From a checkpoint of a small transformer trained on Wikipedia: a variant of Adam for these matrices.
MLP neurons of a small language model. Each row is named by its layer, matrix (up: input weights) and neuron, and shows model dimensions 64-319. Each number is 500 + 25 x the weight over its row's rms, rounded and kept within 0 to 999. Numbers have three digits each.
Before each neuron's rows, "fires in" lists the words (lower case) most often at its 100 highest values on Wikipedia text that the model never trained on.

fires in: "and", "being", "data", "as"
L8.up907:502509463525497484540480513476516465489477493475501506480521504505496517434474479520459521513462481539499533488542498518467483454506498518464521463491501461488522473471507524498437537528574479492526507564535456479502472527503504491520545480484516493516520517512520517463506481491536487511525475450509461517466490503516480545511499518517484484524481505470489531492533490467522469462440506511505476522485490483513515454530519531549451511475507480495503526481514530509475511474479524551533520519477458508483494492495533466533495493458528479528510503499529500481492437504500501463475520466511554471492514495481463502463515474508519465469467530515479506500478517527481498573520498512509502499533501479469506475478513514543492508527515524506516517491486503460513512490490493

fires in: "for", "by", "via", "or"
L6.up787:530475497512528554483528480477525502504504520495452496510476559528509491490506509489501501484506467494479514485530515510478513522477484513529511473504484520466489498478488525519481514483489498491554487530491546531553526472488498546476547499508506543545529513490519520519510519494501492494492488473493506522520477558490514482479496520513446501467520466473505534467453485543473497497501530492492548476503498508519464482501536538495486510454497539515480525504498463488426506508535502486521533498502464487523504466481484540511465492523483472519533485496533519490518484474503555560486518515467459498503498459515490474499529505528493538504486522482501510468484531506445520506495512466534483489500484498488509487501535488569494514483559529518462507531502543479480469522432525

fires in: "from", "of", "on", "in", "across"
L11.up599:467498480465506510520509441514526515480478502496473515470506504494498505469483488516471467535514499526508503484553518471479486463484523490504529507461502497498492479511468498474521482517521492555439577538514494529524500522501469504495529539491501483417462496513480508527485513495517508500452476440526526513496517513535540495487483504516521494492508505461479484532523448538486466549571461505507457535502491512551514514528512515513545518526541542508528496513477463493485467474459492460511523497524505537491519516489517534517518505487468479496456468534513517534508545469491493497507454523513488497526506526525515458506524495498454505463544480519487554469473498509453495518547475516523506516477474454510518509475474503539501540508528466513491506502499536520489489499490512

fires in: "for", "studio", "after", "only", "vinyl"
L2.up266:523495473502450501455553486504519499476515519541546500498463507494472491477467502492458493519466474431476511521522491476474472490482475555505522494513545500517474487504520506505488469509562464491497544490499514475517533483487474522492513529501489498512545520463496503479482541502542505487482498528506495528508528476525474493531506512485479497504491552467489466527487536519499469534469511498466524496475490504479509523480463481537502565490478542494524459486503471513465537547517503508536503504487476436487521486503479511498507504528567499491539519510531497479487484484523460483540494557511501477474488427495529500511494524506509524468477483473526530438474485478506490547493487471555488416510473504520509499489517510525513481513522513519465501515519496450507492488485494

fires in: "not", "he", "they", "she", "her"
L2.up911:479508507492461584511455493475490485497535508496516520529536506537521544494507480493488497535501453498467527491471535431496487479467486506544513516491468474516499540479518475523512520543484489462497458488486500517510501455478501482500469469493469470489470501524458483492474512492515503508507518556512480538525540576469531511466502524499471472507511500511487518536471498505518496559483517533509488468483497487510530530431521473460525542493507479514470513502524493524493512491479519493500537498492491469483488491482488483535479519550456464529501488506515537466530477459500517472472509478510454480512528509529509489509513450457496483536504493489544485501483486499497523460534484513491498477520497515500452514503476542486530510516517507456537514507531505474480480514515505

fires in: "of"
L10.up340:479549484501504548514513487506498505483477515488448533545495534519501531497548541513486484520519500508493513482514494509486492517473468495488453534436501460504570518469514509483506467483533503503475502483472460476513431506474455483514518505492516507517455522515519515478557486483581475504563531467518480496493483489485549525507475494512508504472522536471505481545494506488458510503482536482444490477495467497508520497501515458518521530494473523492476574480477429484513470532504485512518549515483506524527501434499456497521489490472475505468505480483464515499455511491474501513485501506490534474515495482504502476506488500490470487508502515516474513540518497482458526515501462498533487506492501490510479529525477506554449524462530509513505521531490509451507488481536485

fires in: "he", "she"
L11.up1088:528456481470465567474490486520520541543506514486540471499523479535508525490495446508487501563480444488513556512526498444504511505564515513500490461527468478496480501497476527489492496478490486510492523513539498533522513510467527468523498516463468491506505494524495548519494496488532441565493518501511509495502520425479462512471489518518504511518455499474518497486528492527478484538525491456468478516458468475504554453469442509509526509513500507502515498486506503511523532534521535452491480481482500484530492480474512500519514487504505507545497521487514502518515513492484480487516464495506527473486490507526458513538543482503514529466500497466524506526517513501472480463482509484502475509536512485519441512472481509514489498528498531541524516517502567462489490496486491

fires in: "also", "and", "only", "then", "last"
L6.up525:465510500493468542482473482536550538493470499520484485486496471493504513497478507524496457496434470489517514476523481507476519531467491510500499491483509461486521556486503514512470525472538525556521510532574462548498471516506525478444491514487491482535510514494555486477524475478551489512473496462522454536518525478505540561495532503505449538501497524509464508465514527486451482501526478452488491479502506535486523480508450535494516511487512493498460444505514470523510507506542516513526525526505463518488484466497488497543493486552509437516516530481490511530511497506532518524527442499492495438503512510508473470511535470474508491514433501478546519458499493449493466508512491479548489521535518526508527477521476493509521487474522474502505528513505495504461453489490525

fires in: "for", "after", "title", "are"
L6.up245:547476469506473463518512491509522505500491527452509499493497446473489505503520506515467502530498482508451507464516479518495491500475495488529521501481488453526484486485491511449497489554534540478525531522508478469507461460505503516483500504468453531533505484503479520500472464496503474534472532473480502537520549491522479514476501551515515497505472529470484512519467598516505515515466534502500482526457538506496523515497505503503478557497476530534466495487490476549485476553481505459471549519515469488511533498496506480557480510526508507472510496498508517529533505495486479514490475499488496507485514448528510506499516495512531525473491499508507483477453476485511522519554491509506509478496501503491486499511544512530519489504571515511448519500523480490535484504549461

fires in: "of", "by", "with", "for", "against", "to"
L6.up1154:511491504514504522524505502516492504473470470486493500487490553510520525505507478456510549510468488527491495554509505500503547481499482502448535482488503494431501521500510475490473479530523532464510515508503465527469470528511468539477515563495532503462496526483518534512521504521501458494476500487528484546490485506466490505519501553512502483510546497529475510548473511524462497517480504465502488500510520513492493530483485494493568483472537540490526477490500522536471518501495512529554523486503532476474465484487540490513457485548453450497508478450507514472500439481449514481528436506525482496554494488523476504546522500521493497494460491461515522486482518470484475475528459510486496507512460483569501497505492524546443522454495485488538499494512487487476475493514492

fires in: "on", "up", "what"
L2.up115:505501525522456542533469524502544505453477538491491479509534531521523497502483513517465501511474484494484509510488507494501538493478493483522508490502537520493496529485556481525503512493469498468511496475441551519492493461479521464507449514504513510475489498491514522503524487449481495511503525443541500500493527509516482533494431519500491475495510481444532516490494471471509541478548491522461490466566518488474520514454527521509511537479500475478457466501501513489527494519467509498490498486475459484500488465470485507523530471506493498532538469472489508561501457489484427503496508539503484510514484499525510464493519530504467539512532534471516520474466490538501494487536477493560490519511511474518500500519505498516523474493498571466513528491555483496512446455538503

fires in: "the", "a"
L10.up48:519497488516481485507473498527546517502473500505470464477511490465530468460492463496505500499470484513471481492517510456479496532512539482498475518473530472433505478522481520521561474453510519533485516503538479514512488519497505538495483513515497482500476485485470517469502490539445533491513496455516502567488519465459522521516501569547493531500494484474519521481484523462482496503569476489497462500498499501552485477491471497519493529468495552461502507470513519521470505504451509516531505504491504542531497528510542480499524476535501488512502511485503540529520496490456494516488505447489477514559508494531510508511521487485496472545494502500466509502502493495486516525476451505527510470522541448486498530493512488481468538493485439460507504527507562513447515481460512

fires in: "until", "championship", "since", "tour", "finished"
L2.up959:495478480510463506481593525525515486489519472482466513470500481521472503462513498450479515519466462501487513485507485492480489486488500497551515468509511508453520481525530507525526515534562490518464503463517516485478487514496507490500479529495485462465576474476483482497499508524481480525502476518562506505558567500534510506514488501464481484512487469502491473502478497509494486462515472505542504488511493480507514495529487509534476497474483530497515478461495504487489489490520482503484522527512507499517466447532458473525480463494527489519472498451501444487456502535467518511491516531449505506487524433534512489509543491505510473510503513493488489516496454480521462516534459488533491500498511516538515526463485555529544473505517468475527551483499479533452516511430490

fires in: "are", "s", "is", "were", "to", "not"
L2.up418:470522494532487491474470492517523460519468483510505480495513494493537507457480475509498477482510476480472475523516517489505513455495494525524520512506504510527497517504492483489492504468515495503589493489490509541483499483483474504511487502447512494480488479492474533457502534534520516493457522519485494517440451451469520539509488533491555539535527499439460528540519482479506490476488499523519517476534541492535523527524461516550540496454480488466517516498501463488489502541501515493522530466493464483505521482484540506564482472522483475494513477491497535482503511525540492492521491505493534506463504455519555473506502535501548494489464525502442485496456508531488476497552501527511512502487492500498490537524475520514496491511545533465484495518506508481485489469481441

fires in: "for", "after"
L10.up1225:541451521501424495512519495492455539507479565522472498481489458496530486433537499483480522512485492497455508507504495495462483522483503459528453491489514531499494529493483515531485503521473477489530539482502519500478486490508491517497488492515508490481525520491492530475518489517501443505506484458538496499518488484507526499472475512528487482475455500503532489534498506558499487509508503532526532500470475487510519498489499543488498493502512475484459471466491500517466494529518519527526530508510498464506475533483509501535482505506529516476505552482462502519536527469533529508486482530518451515518569492556513496446502524513499471514491531467516460423506494529470546507516531475468510457508498515519469514440496546549475463479541513538486520523527532503493506497494496

fires in: "can", "is", "are", "may", "march", "be"
L11.up128:452508472476466501530514474474511505516525480505485508508524496560498509458467499526536514508512505480498435498457484483493519468485506525497529510462473510489482492520508494479502478511478472522489489499468501503524491500479521512516499496465518479452474518458445518458493525541504485493470507484511489524513514488492452548547537547552517535468516481470509503518466504467501487551483474529516506491523481545510483525518509507529513517471482491530494532500492495515495461448506488506526551484513435505479508477482507501480463479539506517496554447446504543480526543509523549519499485493506459493456521506474502469505485472499500514504520501525469517492454515515482499478512477463466493493561456465514512544489505472437508509514488534497488526525539485491457533488528475

fires in: "a", "the"
L10.up863:506476535529512503464497478486544490536479533525454508482527501536506492441499457515470466485471469506484494534524494493483537537510504526444478485521507506464489489494474488526462491462490484513517547475518502543546473522515494495500543499515484525514516510504496523460532520506500483491484487460507505491485508487484535537500502524538496501484475491460485528482514473479496499558497490511471471440517483505537532463515520504494527534517510512459494532495541506523513468478454528522514543473484476520509465488497514462570498489497513527481549492500490510537475537512531487515465527484459468511552547503531554449471525448484522467488462512464497461479500519498482522483506511517530469486505519468488519503508504539480503540474483465487537525518509524524487525513466501

fires in: "the", "my", "mystic", "your", "hero", "i"
L11.up735:490548508517498478530526467511548511540519522483466465494456519537530484474504466492464536499459521508498487490504503463496508544525470500521481493494500497498511539509507465479480499506488524489486463503511526487504482491446462539509482460492512519534501519508500484473491485531538486527526486492500491514546512523516498553494496510518487520487555505460495485520501482516533455502506477518503467472460481547519536469537512480514468480505456526503479497487478497497455523461527534520474530474515497494518478534511523520498514471532522499507492465471533540520522498493476495481469516521542465513505511508511487473499507528503486498505495547449532463511487552452459520483462467503476498487487494482482467492473527544540442547501503505499560519500533480477412496475449495

fires in: "after", "of", "when", "before", "while"
L2.up269:518507495501493540428504472555478535490468492517455506513526511512510502509506530536513522527547520486474450517493548498461489530530495462554496534444486525493509546513490522520495506516511466491475529475500543515465443505499479511456464505500480469469504512504523522491512494516486486523460498503531503524519477505478524478517496479499506515494498488467484539538505484477512499525466470540512511435495509463535465465499475492502511499462558509443513469487455480488498528532528512537516536500489493504509467474530523500510470473508540510475473464512425498516510509516522482482485463530512460484482497496524472499523544518499560457494475516466512498461484539499488494517541490485496517495473512470514504505539473475529494492495550504477461502510551488501490517513503466

fires in: "by", "to", "with", "from", "at"
L2.up1069:498490453487481524482535462489493455496471489504534500507499493516531494553496475496494500523491501538527516501513468512489493536443470503515540436527540527505541484515498492476473479500509515506520530531447484498534525497471455481525493518507504487503497500510457472501470560519506491498452510442537502511459480498491563536500508544504505521512513477470500538549498494507496489530451509538501528541493520487505486464481471508543495528463482538464509474503500461526510497548502495474519502488509473510526491448457546531515517522493480510495494510523473537523487465469492525480491494494477495500501463526529476516483515497542542533493505437494517486500458492508488498475503567491472526480485532519538509495493499492560498497536522503483526503529479490438527448496503502

fires in: "of", "in", "for"
L2.up989:513497474501503540490501519497512521478487519472458478550504517468519492489498542505498506499490429517475491472506507504442502533492449555532476474498514486522499492498461552546480490525459483519482553516475510528469512480496508525538480479509467471486524513485531510482552490520513487536516534488538481504498497442537518471516476500495491490510485468452514455486501472470488476496522551503493452490511512522485465510453526513494480513511517492456510524490487516499487508572524504532435505472522489475499473488511502477528499466476497510522526520515487471487538447475514475577513542541523470489532473480517520462496550485503481509502490533495555508501486507506498524508506477464524489491510487476521455520536486510535510491486579540469506546507529483499489497480477523

fires in: "that", "more", "as", "very", "relationship"
L8.up611:468499520492512481483524525475505519477468506503503507476501473574515531506465479523518544499529499536508479480515493496513502484498467501448508476493498555514525506507469497464515540522542477510507499484510491507450453507500527530419502520465466455491517508496506515496543485469500483485478468514501485515483518535518488485513494524495478480517557503512494538479490514527474484501521510516484521507552527495493479465545515492491518545489515508467472479459486473521507481495441533498522535524469498503499523488494480550547491499551485452509485481487489551456528489508504521504469492497514511440501481492499510489520493512515507516487475535469468535503480457473473552499476466500529481501542496519533459508505515494510466489500493490473504529532529490489431504475497491

fires in: "in", "and", "on"
L10.up828:511517485492442493540491508506541492532505481466482492510513524528478489452537496520504496498501444571492520514471487509466542517473514521539532499538472484528501471477511492496448509503516528509507526502539505509496515488504479472483533457512459500518477489472510515485499491509529457466533530499524466500540499493488516533469525527499526549469499494503482487504506531486509445443523518520505493465535524493493531523456461495524503526491499479493482495485488526506503482486497532524505539523487497509464519463506483480514455492477515531476472473504533505512489517527512496463480485520507481454474525529506486471527539489518517448515492474507498463491459447511475516488517481485535496450554512503477500521438472531530526463499557459479484490514501494486482498506503481

fires in: "of", "located"
L6.up845:479502475529487493504455478534480504474478522423477541503577460512462495501543504517485515523515506496521514519468513460481502501490517483473489515502528517491504494477455516476507493519508494453501513479508506530489501525499531505463594489489495453481506485484465512508520512462517463513521498474517549508497498511540469531516513491523480492523513526477481503513506480505468498540511500507539573513509499485477511495515482517465482476513517526484525530493490479475470516516496518518458532516500530496495526463492477567516509474517507531523501471491528524529538519505499485515498487493517539507520486487485476481481522513498476511498501493477489517475509539536476494522526500517492457475431492474476505542539490485555490497507511442479522538502532506537507483474488507

fires in: "for"
L6.up974:478505497512483552534507496503482483503491492425489482488488501548495510492495544497458463470463503485502468489517535533507515560517479495488496484496528503487544532472466542499528484539534465493485496491467479539536519490516463513453522538448527498498529507490493488519531517482487470515467506461470488507523496503526491508519470495474500546481476517488531504477511506502473489563435473508543531494500534500472518518501460509537483513475489542510495530477506474528462494548513538487479534489493457490507462478469522512485484511446473507514496515472504517504514500470519507536516464487522503524486462496528552500529526520472517520471496498486477479485479484518483490483496500499490498483465523472518468509498493508535466469502544533515450504541537517491522494486497527

fires in: "was", "is", "it", "an"
L6.up1271:502506485441504488534504503492508451443456485532520537461518497523527513527516474533506503542518431524493537486502497475500531500518468490482510507495497498477504489502506452510492493514523526508503499507480455532492506516487517536473542491484523472496516504452502497505531481473499489492530467521490495502522526506493465470491543525508522518506477470506540506466524481516498489481523476488491566534524509473500510490510481552508543505494481496512491492502514501514489488537507540510511518481455517496508518484531511479513475484510482520511466527496510492466499526519476505519490542529491484483475552477491506518526520554512460490469498469518457492479458476442493500472488520486518461446486502457511473538478451529470519511473520481495511503505489485472448482523456531

fires in: "for", "after", "order", "while", "m"
L8.up140:475511463450454531481525480520520507496512501523507513504506487525527497500518483524488509494521505498485476490550504530480513525432474498502492540448467489507506513490532495463474514547494503468506503498525514490527466478502521524465536461497505522457525498481502478533486487530498457477500505512533479545545477497496533520514488530490498501482462503484467504523489494546485453501497503489482479476472504515486516471494511496511492521530518494553468520484508496507493509524485501522510520497500470483497443472499494506481486498513476513453510483503524483498544442472553507502518483475482515525482483526526512477498530516485503487483513566491553502487482498538518515528508477493468527533457455461505464508493489551505492493510545515518465442552497536498486522506487483

fires in: "the", "this", "two", "these", "three"
L8.up513:456497465533500510487536513523516497524517470467503494494496490496534529499449447474486499524510466482460480524481517431461534468471501495504531512512522519476507531507499523503510520478483534479501491461493559526529477469479552478495482506520521535514473497434474501511471512542467501501491542508493532537491540493473540520490513483482504507503492500483539483525518492532526479465503511483484462459504530506504516431477481505521549526511506509494520509494491449488520517483512530534507528490461538502485474501502519484501518499526496474541455507480469543462499515509479491515488469461517493487523481514596491513503517483491515505530470508505531481473497491480455479522482476502525463507524527494499488499442501499508454487489486528495494533520543498443466444475523548

fires in: "were", "are", "they"
L11.up969:468484523479478496497545506518515491521532498517451499447512488532513508522473466508538535478495490497519471512504483467470485505517488475514502518472479527492483475459501473475494458516464497505492498498504537497507443489495495494524556510487489503500471516498501496463484550545501511494466506480470495512511532491462519523496452508521509575486504527503526567541496470492521451499522543531511516495489531503458539514501506490513453513481507501482548517470454500540521522498500544485500514486516490515496508499499492538516508511539475487468541477493470507488496467472516502484503469498485505501506509525504427499528491459511553500530490535480503465477502508493521496554512533481492444498520487494494476535497465501473462490503502515502503484497527516483507500500471477

fires in: "but", "that", "however", "of"
L2.up868:446452472487468520485524482471472435535478496499535534507509473512495510491544493472487503513547499491476503465501496500500485492476509473467448483515486509474482508508460534502469514480511479496485460510527504497528498497480490495481502535503511417538533532493534517491516522454528524507485538503539537518531485502499523527496497483501552521517541513452500474583513482508458488528471533508527495502528499422444519527512496517509493512483483534515487480511470463521457529495444480480508511499507489493487519480457508506525521540487462503505491540504467503538512510464532506530506528475503500505460497457486528497501500518499503509460517513497497524450480490563512507494492509482483518516510543513519526481492473519493481512510538441505506497518518508516487444509496531

fires in: "and", "would", "could", "offered", "helped", "did"
L6.up784:479489492483469504546531504485505480497507505465480488446504482525509521467483522433451501500476490523474483507524495488478498549506505525516488454445505545494535503494470501555484502479491515518501489531557503529547501492496487509449519548519493506510526515502523518478516464516481477492485535511526479502516534488491485504480499524445545535475514484484520524489479535487498464462458516471512498469503511486524506473510458474505483519444495502523501491509454474543512502520524522470511516491481489521498525504484499479492496517463483480505506501442483507518509482494523499494540491439483479528487478475553505511489556478483515490495454506509488519495466465503511493507513482497480485475514512484480485474467463522541457455497530521478490498507510496506473484499460530

fires in: "they", "we", "000", "million", "automated", "labor"
L11.up714:471523505506475564488480516509524541537464512502471529514506465491531539509532514519554514511542500441460515485483522467475480501463495492485494477546519484452475464462508487476488530496490509548529513477500497523517471484500572537526473548504504469468502537498451507494501520513499481544505501535511494530479495478505538519500501515511486548485480461482541491481478501490482509466518529504541509504499508491475510482503505509482538568487539484455496502514521466559475513520491507464493500478514495516471521464479490504517475460526492511483499460504481478517499488522518539506450468482489496511525533483504513513496527468493534532472507490543504505499545517448475469525449484508509475514508491500505438531489494537468473496533477501482494534538489538474536484499534495

fires in: "the", "s", "same", "such", "various"
L8.up274:490501461485527517490509489522505470484477475538497478541489512517489486517458540513533459491492465490519474523522500466449455483542478520446521555482520513472532499516516493558502490511493506517500508508506516488500505522506530510525520480511554482527506515497491495467471484529508503472467502473538449544492535492489529517547480508508501518521491483439514511470505482487487495502522514516505488501494533509507497511523489553524509526497494500443495515478456461500528476503518511487488521510501505538534500498495569508522534485494504485522478500466476533492504516499537520539497471486485512484554468473538508465521532471504485446515504528484519487478511489491473495523539461463492457525499510498507496509543525537512474502478506519423460482503526517489478489494501489

fires in: "as", "was", "a", "an", "being"
L6.up1211:468515492478482512526493497465521488544520505507470529522499509501515509528466541504492563497468494483459526552547514492516522496537434502511508456526512474547559525527544488483486508492545509479462482516506554504482474531496480495451516504479472509510472513531441515464533526511511498514468495506484484540510500539462513504484495487558532512479515485453514495518511492493491483516487494489480496501477484486511513467485506481495539521490484487495500521496495438515495467478489508479532506479473528486470487460516480493517532514483515493502496528450457542475496498526492474492490530516467505498500513510533477491545498543499489480522496471497480513514500516525497477506473499510513459494471441449483530489465515513509508485521521487516522521517481495542471511477433497

fires in: "s", "2007", "0", "2003", "2014"
L2.up49:512489470494530471528489493484503516496509488534520462451538472540502496520449494481526520503481489506515481557508521416510521501507526526485553496477506525477491495504531511481489527560470512491545511488497513515454472488493511545505504499515502502434487498494514515540500490506513490504501515480523527514481533505510489505465493484493515495473497512465471493490548552473552459487555503500508508509484515506514500528463463480481513535484516489492485526487492479569505476521478505445485504548481517517549516490484498459547494490508492506454452498482473491490493528512513478458488457500505459514518504523491500458487526494486490480557465478496516520479494444478497499513523463475495492469519503491506539468532527510543466532487528534525495520460507524459447483476492460

fires in: "at", "for", "served", "of", "from"
L2.up560:535485461499532508525565508514505497463501490467475500512553472506520498485522503468491450503469484557554509461550478452505532479458467497469465504487518518440515512513515481460463489547488499466513518471510493479491540491485485497504531565504497517473533478468471529536470512492522524503467495490532521518487538515528510533498508534453515484488474533508464527530499503512499499515471561507496489548494495522490520486493498510463482522468489517520458522477493495495511504485545526518475550490487481474488480456505485527518477472481484488469471503504532518481532507510495497512497525512511464472522503545504512504471493517551531475480467481515506474485441475508523462502564510516512505493485472487531523558515490495490493535490516514524484521515498518517482498451536546

fires in: "and", "in", "to", "at", "as", "moved"
L13.up1265:470496482491459490549494512472513503477463512469475473474538491515478503472458451511468508452513492547524483507519500467452533546511499501469479507490512516428500498472477497518492510523504472506525481489502485525520539492492485461493528522540488458527477528478450525454518511509530490527473457490500452515445486536454466537499499501523503485496526470487509509544481511507477508499512506529499509446519544489497508460505510517495518499495474500447472509506486455496451512507484500515540486482505434469495523515458494498484417502512503517484563517445504521491486510509482531481489492492488536519511532528504506505483479484498492474473453465494499551497502473499538539514482522474517539503503508476482507535508502499530478472515530485502513514557506489502453511517536475

fires in: "that", "what", "by", "of", "which", "voice"
L6.up1144:486523521508461488460518483503542494468453517495523504486486518525501497497509510526517538530547468516494445512497520502485516501461534516471478483535491472515505469480488509487479519524537500538476502496469472522485514486470514489511551492513509486502477489491517482525527513520478451474464510479510476524503486552505477494495472486493442475496498502477529495494522461515524476505488470495476517519455505484505528515479549448498476523494486535463478534469536516490526544532472552477492489494499503523517540483514514552515502486518543470470511523483456554499518493444474450511500463486513538492537501482566471488490549448474487527543504467493546518447453529463487481501523469498541474479505523506490522497554493545526477526481522514476492493495492522482522472493542500